Part of a small language model's weights.
Size: width 576, MLP 2880 SwiGLU, vocabulary 32768.
MLP neurons of a small language model. Each row is named by its layer, matrix (gate and up: input weights) and neuron, and shows model dimensions 192-287. Each number is 128 + 24 x the weight over its row's rms, rounded and kept within 0 to 255. Numbers have three digits each. A neuron's up and down rows have the sign that makes its largest values positive.
After each neuron's rows, "fires after" lists the tokens most often just before its 100 highest values on Wikipedia text that the model never trained on.

L5.gate1697:143180142133110140115123149113108148101148133138116088137152139091126117102083130064123103158113157137112126132092134102075155103095150123111093074137120113140115141139187138156188128188138116113136100107131121110129094106164123107105108149140139143135140132181176097103134120106121136149
L5.up1697:147160119098135184128089098124185121142129094101120143129132170110101173117098130159117101153140164138140100097094110146123112145094160137185087148110102102098154128142134123104137141118143143135104153110112151117145148097105140099122132100131113152174104107099110115094152146106128077060
fires after: " in", " In", "In", " On"

L5.gate1592:109120137114109161085134081132132149110151161109119088118129141109111124171120150161107157125158133109112101150100126167156114113128106180131116160098098116131138084140149115136122142100147120112123105144154137160149108134098099150149124139116124132099159116153083123102112125105135182113
L5.up1592:116123122130113107107120119171130129157141151122080164108160153177163148137086145119175110152128137161138138162104104138154131142172119085114128128133183118108166142120123106110137103133151141128131154137125112120133135139082115142106112156148072129151121121083103157129158132062164134115
fires after: " |", " –", "4%", "5%", " —"

L5.gate59:079168140125110121072112106152127137112144159108118137118089155153070132119160123128103127120111106113113113149120115120132135149101098123129114117136074102113134129139130121157126128157097129115144109133130116128113150124151150097114151151098150161129141102134120114156111179136092123115
L5.up59:128097144122117123099151126112155138123165132142135171137129082156145134145116141137113115081138117110128109150151143119140127086142154082134124112137112098167156116076117157124150174121117120143143133134116089174145135162155113133140148113161134146100089099089095092128154171167127143124
fires after: " |", " on", " in"

L5.gate2080:091097115105108136129118143099162148126147128158089124113148155133121086191123106169127114121093104095160154142177121105122101148121118173153102143149081113133164138116126106127164116131067107148119178084093113097143169113087130151090135159135158113153116123107154112134118144104134131125
L5.up2080:137108156091098090183144135139087110107152136132112165112085162146141151105142128181141139120146105115119127123136138137111113139126133141125101146144105111138124135122149145118118125113127125081132122135139147143093110147146098106152136168123137113127128160132133149187130140117167078141
fires after: " |", " 1", " NHL"

L5.gate215:148105143094148125126130096081161149128147144125142143156121159105112155081109111126148166115173170144118127120070180164148083112156144132139103131119119136158101106143140119117093120160109115129131114140127089132109149126154160118135129166153140156130123156138136149134137116097133097118
L5.up215:118115104132134073165146112164096117161149083122146154112121158092137171096095147094153150108162158166113083128129121185127153150125160131121124133166171132193154100125116149144134121082137116121100143132130098101139159107123130137100138126093122154148111121176101131100090118149148106155
fires after: " was", " is", " been", " be", " not"

L5.gate673:151147089140102104122115113080165133104111155142127150119111153136174151131139117141159171176120137103133148129134092139110123132147093149102155135160163148134102133140150087154142085144142116127129118098127131133116130086127144117152140138151095112141091123103125170142115112148098167113
L5.up673:154094140125171153143125077099114118157143137143169166113132141095119123132103147151173145182108087127115095171141132102130137117129127133117166131141139155096180112137147129119109129134142143120126110150098156120104150166184131148170166117109128112150085117131120162131161124178153101098
fires after: " ", " hold", " votes", " Total"

L5.gate2161:135093156132101089110200122128126097139165111103118124101167121137137094158144130141166147099129135118151167137105108142123161123106120151128093158127116142073117086127107152104103107126114141172133129129088097102129138122147101180127126097117114150114109196102137156102115121150150125111
L5.up2161:126110124131114106093114152116104116116110146123153119122133085096157112087126129140146146146130157133127142171142137123108132125140146108106158127110143114144123087083100126155104152090167122139122153130139127098158161181135132110097115161153094124147124121122100108130159124146150094139
fires after: "\n", " |", " the"

L5.gate2558:172108096111136135139148135116127164123141144165103124092102163173150126108140120159111141155100128100153158124145140158107159134124175085113081123136174119125145101148126115095126147172168097154116162149090113124143098171130134179113144122083144145085146098115129134105157124124132137121
L5.up2558:145131098164149152120100110141080118096104131130099134110101111119073140121116153137122143123122113100107120110114113117100161137132140157143143090110132131176136113154086142104136067138149123135138127141126106121171150110101119150125132129132139101114089121143162107143139103131123122142
fires after: " =", ".", "s."

L5.gate3:159115101127151096106125121089148157100106151093150095118091097123145163143117137158087127107150133124114159146099090166126129135091131156121144112098131114077118117097125166135116138126137092127113117125152145110126114164156098134122122133183152145112101104118136122085148126098120130146
L5.up3:133149127140125101137088095081115161145148155096130096106083125089166136129080097136107109113122159166083186151112105117156132136132125132109142127112124140106123139125131158188131095151098164136123106168146168119119118145120138117152124098128129135114143086090125149046152116109130149095
fires after: " |", " T", " 4", " also", " 2"

L5.gate804:144125081117164109146119102143129078141125120133138124127127139143116103134133129069129127142107124098124129168118102120086147097141142127083140103065130145108147102086171117127106152143159101132085084135111130131135111140147123117119143184076100152133129115114107116118151136117113165137
L5.up804:124116053091107160158121094144101132160160152154108104120101146099064080186121095126111161137117143113175109120106126170125153128130093112151108151136147113170109116115122118132140114128139128123109142095125145136115131121190121115136081115096133162147111169112118126170126083125138157205
fires after: " is", "\n", " was"

L5.gate2128:113151097109138159116154127108150161090139140135140147110139091151124151167157163132105130118117150130153130156123133099108127109141107154102109128162121104145105133129151137148165184158121106098126140137127155156107123149089081118107154148122080118139160132105142120156155132127114110149
L5.up2128:122122179134118157117122141116141173093142103104097115115157108129116130161141144095120140107143118187155119151098174127141140128204122145129108106139115107122116108140139138136179161177132113079173135132084133146142129132120109156119093144134131120161137131092082100153117193145114102158
fires after: " |", "|"

L5.gate2126:115094124146149159109112133099115147092111147109109079129161144117124143104157117095100133166143117108126117171112104099096135133138106145167122101140126117081136127108136107106116142119123120116138094122138142138117135155114140125106138136124103159104126153133114119119122154118089189130
L5.up2126:133135114162117150123137142154137129067103112104111109118131105130108136126140077120124113131153092131119114114072135142117155134157119173110113095131164152127128116135170141160136117149110129127141117165116108158158138076111138158133131070168111087141093166149107140164142141109125169160
fires after: " N", "-R", "N", " n", " V", " R"

L5.gate2139:112133101151118140146119134161111084132149152165112140151151133072133135124142154099145161123112114154143130137063111145085127141125108122154171140106153191143125151089141154113098088145145113118152094156120135114112168138124130164129149146178104071124155125105168119132116094140140132163
L5.up2139:108112133100155108136137133126111111072141120127123139167111119121126134105122145110132139126145130134152135125127116164106151111181147100143137173126169175151082118085115103127120138116098127163149121105149128158136134117100137144091109142137168155133139131119138151106130098144109081155
fires after: " the", " The", "The", " and"

L5.gate1228:106132111129089130177119107134171132115091140153161116107094124150106176137107137155100129131107096132125167112100132147133129128112072124104121124122158118184141150079100109109150127132146138152110131146098136156139140170104138178165121131083110116124125140129140157123158136141136119130
L5.up1228:116097130135125163163075158140149137109118117129136119149139124127132129103163128113144142182130117151105130170122115140142159162126118111072105099090163139156115096150150106144149116148134145134126163117196192146102135083122129118127150129102106106134123159110104135071130119132119126159
fires after: " the", " and", " of", " around"

L5.gate936:096146139122120120093183127124118158080123150115161113157129146083146095145070116113095160126135106117141104103106130124147157116153101118167103085141132105109125085149131144163163146177105166151097081138113121106097164103102143102068078162138116126084127132150117118148111118164170097159
L5.up936:150156085102161133139130130148189165152184140155140134117116147147142092132124147117126148111130149131161129133126130122105121154162121150135094193161186115110115128144137128072117124115144132115148134129125067140169134125165120171135118134098114150163063133123115128143102122147140160199
fires after: " was", " is", " a"

L5.gate966:175139129153112116105124124174159136117111128179140111144060123119132157147150090123094110108130140178096142132136128143158105146137095106129135123113084105073112123127117114155129123157121116136097126116174126148138142126128117106111109104090124153159090126122114121097133124153182149144
L5.up966:136138086159140100111155071118144166167149150185146123109096145123160104114139112105137154126131150182109172116127147107139133138155118175111120098121164108066083117151143137168152122110063096144157122142133141133106167132104112134132094112076156115151116120130140153123158142125098165189
fires after: " |", " 4", " 0", " 2"

L5.gate1314:112174103128154114114101136139138137088118127139127140099112146138181132099156136162112154157144108126131159144122099117081104103126168099121122127143121115120080125158126089117118133119119109140100124133154137145099109106121123145129160106089093155168099107161139140135199147160145108113
L5.up1314:153122123140155111153141131123160096134135109104110150083084182098102133098132129108159158097125133093151072154163129129131142159107120139149082092128101104123111125168128106121124130116071128152140149150101106153113133118103121084105070128124119138071153103164118094132160103156134102153
fires after: " HUN", " S", " SL", " USA", "NS", "S"

L5.gate2225:127127179144146072139157122157132094104122119113087104092159143133093154137151138100095178154081119150085128124130115115129149096167131185115136115125126132123117156109149130094120134143141116108158111102110114137135136121128159118129164109193136158142142104121108138079121162109172170113
L5.up2225:127114152108101109175097110125139125142143172115124120126135122090137169075126139128128132143162141115114140111122149157098137129142107137171125109105141119138116135125139145112109133120121131114113131136174099114097141088136146109182141144116128089101101104124145148114115087197113153165
fires after: "-R", "R", " R", " F"

L5.gate520:163120163156104112163076099134171114111055117114109114087114123176088104171130143091135138140108129136132100093098104135111098105128117112113104149135128126154118153123149132175125145139139115108128122137121130078126117118094124097129080113134075134108135106133133144141129104118104144132
L5.up520:125133165162137099123134130127139103099123142128127098119149127096097097177138086148065114133134127176108094129121091130110140135141126133148155119167100121115162092108157119157112092131130130134161123164157129120132186095104137091152114158130133118159126128164160089159086132103141082113
fires after: " R", " N", " D", " V", " K", " C"

L5.gate1239:144122081127155108135150129069144120138112159111085110108116114130137144168095167078140141156124162127113092177132177163097124102123147118134120162111169163079112117137151161151121155107143145114104105127140111097130100114130102148121142106135191121107123139114082115102154102163126133149
L5.up1239:131116110113115116176164123156144177153135110161103138160126090142127172105111093111109137103131161130133136132125080092092135101109118115118112135124146119137110157112093125137103105167143125157144150119127118176137148129104119103115175130109093096129107128162183104154090101154130143143
fires after: " W", " R", " November", "R", "K"

L5.gate350:121142184112131153122103166109108147177154114137126162110153131199125114110117169113151129084120129191125086141131096116155142134142114085112136151132117150131141133146159136086086118150105149151181127143086132149120095100151133145133124089132076100099164110118140167098137152143144154080
L5.up350:122119082118120115135109143153130108087134132085154106153095124104105094156119072151104124145089131132108117147127132119123118119142120168135168107120142140097097161112136097125138126110159122168117153110148155111138141113117101152136141126122134185114143109116135133130160117113138088115
fires after: "\n", " |"

L5.gate2098:115152107123152120143079084128106120159134127110109132111120128122162079155131139102161149099117160120122108167118131168159153135127147097128128175183113123104139113156159136143147108100100111119115099143132169128117096095112129135123121127130131129108153121089147101130110083102146119106
L5.up2098:119122115156112154146111128113141188107104128137193121100126169094136141142126135108140130119140105112086162130143110120115119105125120149122132149154155138118171119153153114156145142141114127112112112109114136120166144164150146120150158121104139132128110144141163112168113137153163151110
fires after: " N", " I", " J", " An", " A", " D"

L5.gate1426:132100194128127141138112149160145114104115123157106120114142129159128125139123118107130118158092129116176134116124116111066097125111124109152100087143114153138140129167112180134136155144119144102182158113102164149149119138115132099105164118127156104126134105107109133145144094122129133108
L5.up1426:104101118113137168157126162171100112087122165139129130109147148140115094118122120139154116099133061137118128128127120160144123113091129138114158115089082136151127154137125122136085096134142132120121119135090110123152108131129149101094097121131147146153107093111163127141149146110145129122
fires after: " =", ".", "s."

L5.gate926:175087163091159126078147142152101130111088143127159128070100130102104181124114084135112195118128115139111136160138143126163139096137131160143120136128157112170120142140121133113140145113193171120120114134148121153171124137105163164132134140184123112142118110098107135118169119151116124085
L5.up926:098107157136124137095135137166160096148116109154112131138109149109146138140149101098146167143061137150121155175184153137107152135132153169154136175142125117125087126099192139108192145187130139178096111139088139134103132122146113141167083103152135131111072110175096149112141104165174090101
fires after: " S", " N", " J", "S", " Sl", " Isa"

L5.gate2323:120136085095125119107110159141153111131170125119106112084100137156130160123078108080119128137128113150118130087134149148096145132118172181083103131134156145149128083109107120149131138159127128213139157128166142106153145102109143119142144147156155137125136107137118150114136086161109174112
L5.up2323:152138166167134113092113144122172128142102129152093119142125146147089082148137147141104121101093083111122149111130100142103133068134139144116081138157127131132128082145149146128154065152129102100155122134129130130142118138149149106104113103124158098135168110143176173165134148137109148122
fires after: " =", "."

L5.gate1532:167165123138180127103116127126139118134121109119182106145098110109146110087177153106091146144122157093135099105112105114143154142160166142155113092135119127142189110147117133109123161117130116064162133158132109120095109087136149132141132158103179116086164127147111096128139121171063091116
L5.up1532:143168143154155163118076095121161103107126125123123132142081111134131152129126122109125096171083095133079091111107102121150104089134139145149159091162138145175145135134122126119144152085139104080178156134140103139106136102109154112120138088124124078080153109097124117105127127089115114135
fires after: " in", "In", " In", " the"

L5.gate1232:116132163108151138128097125133102146168148141098058103131075100114090113159157165143117125132145170125154137129168112090152086156168123101143159127120159114113096158084151128114126160156159156149094125130065090137159152088140138126134120102143123098152108078138155122117124137130110109109
L5.up1232:146143151108107125154118129143113106109126139116088165159104152122146157130133166153102160088110117093140127080138141132106159155078127123126154116149069144151117133124130158141137093154115119087125138162100107136132107151135114133076107155120132130110129143135137137127118148157155164151
fires after: " |", " G"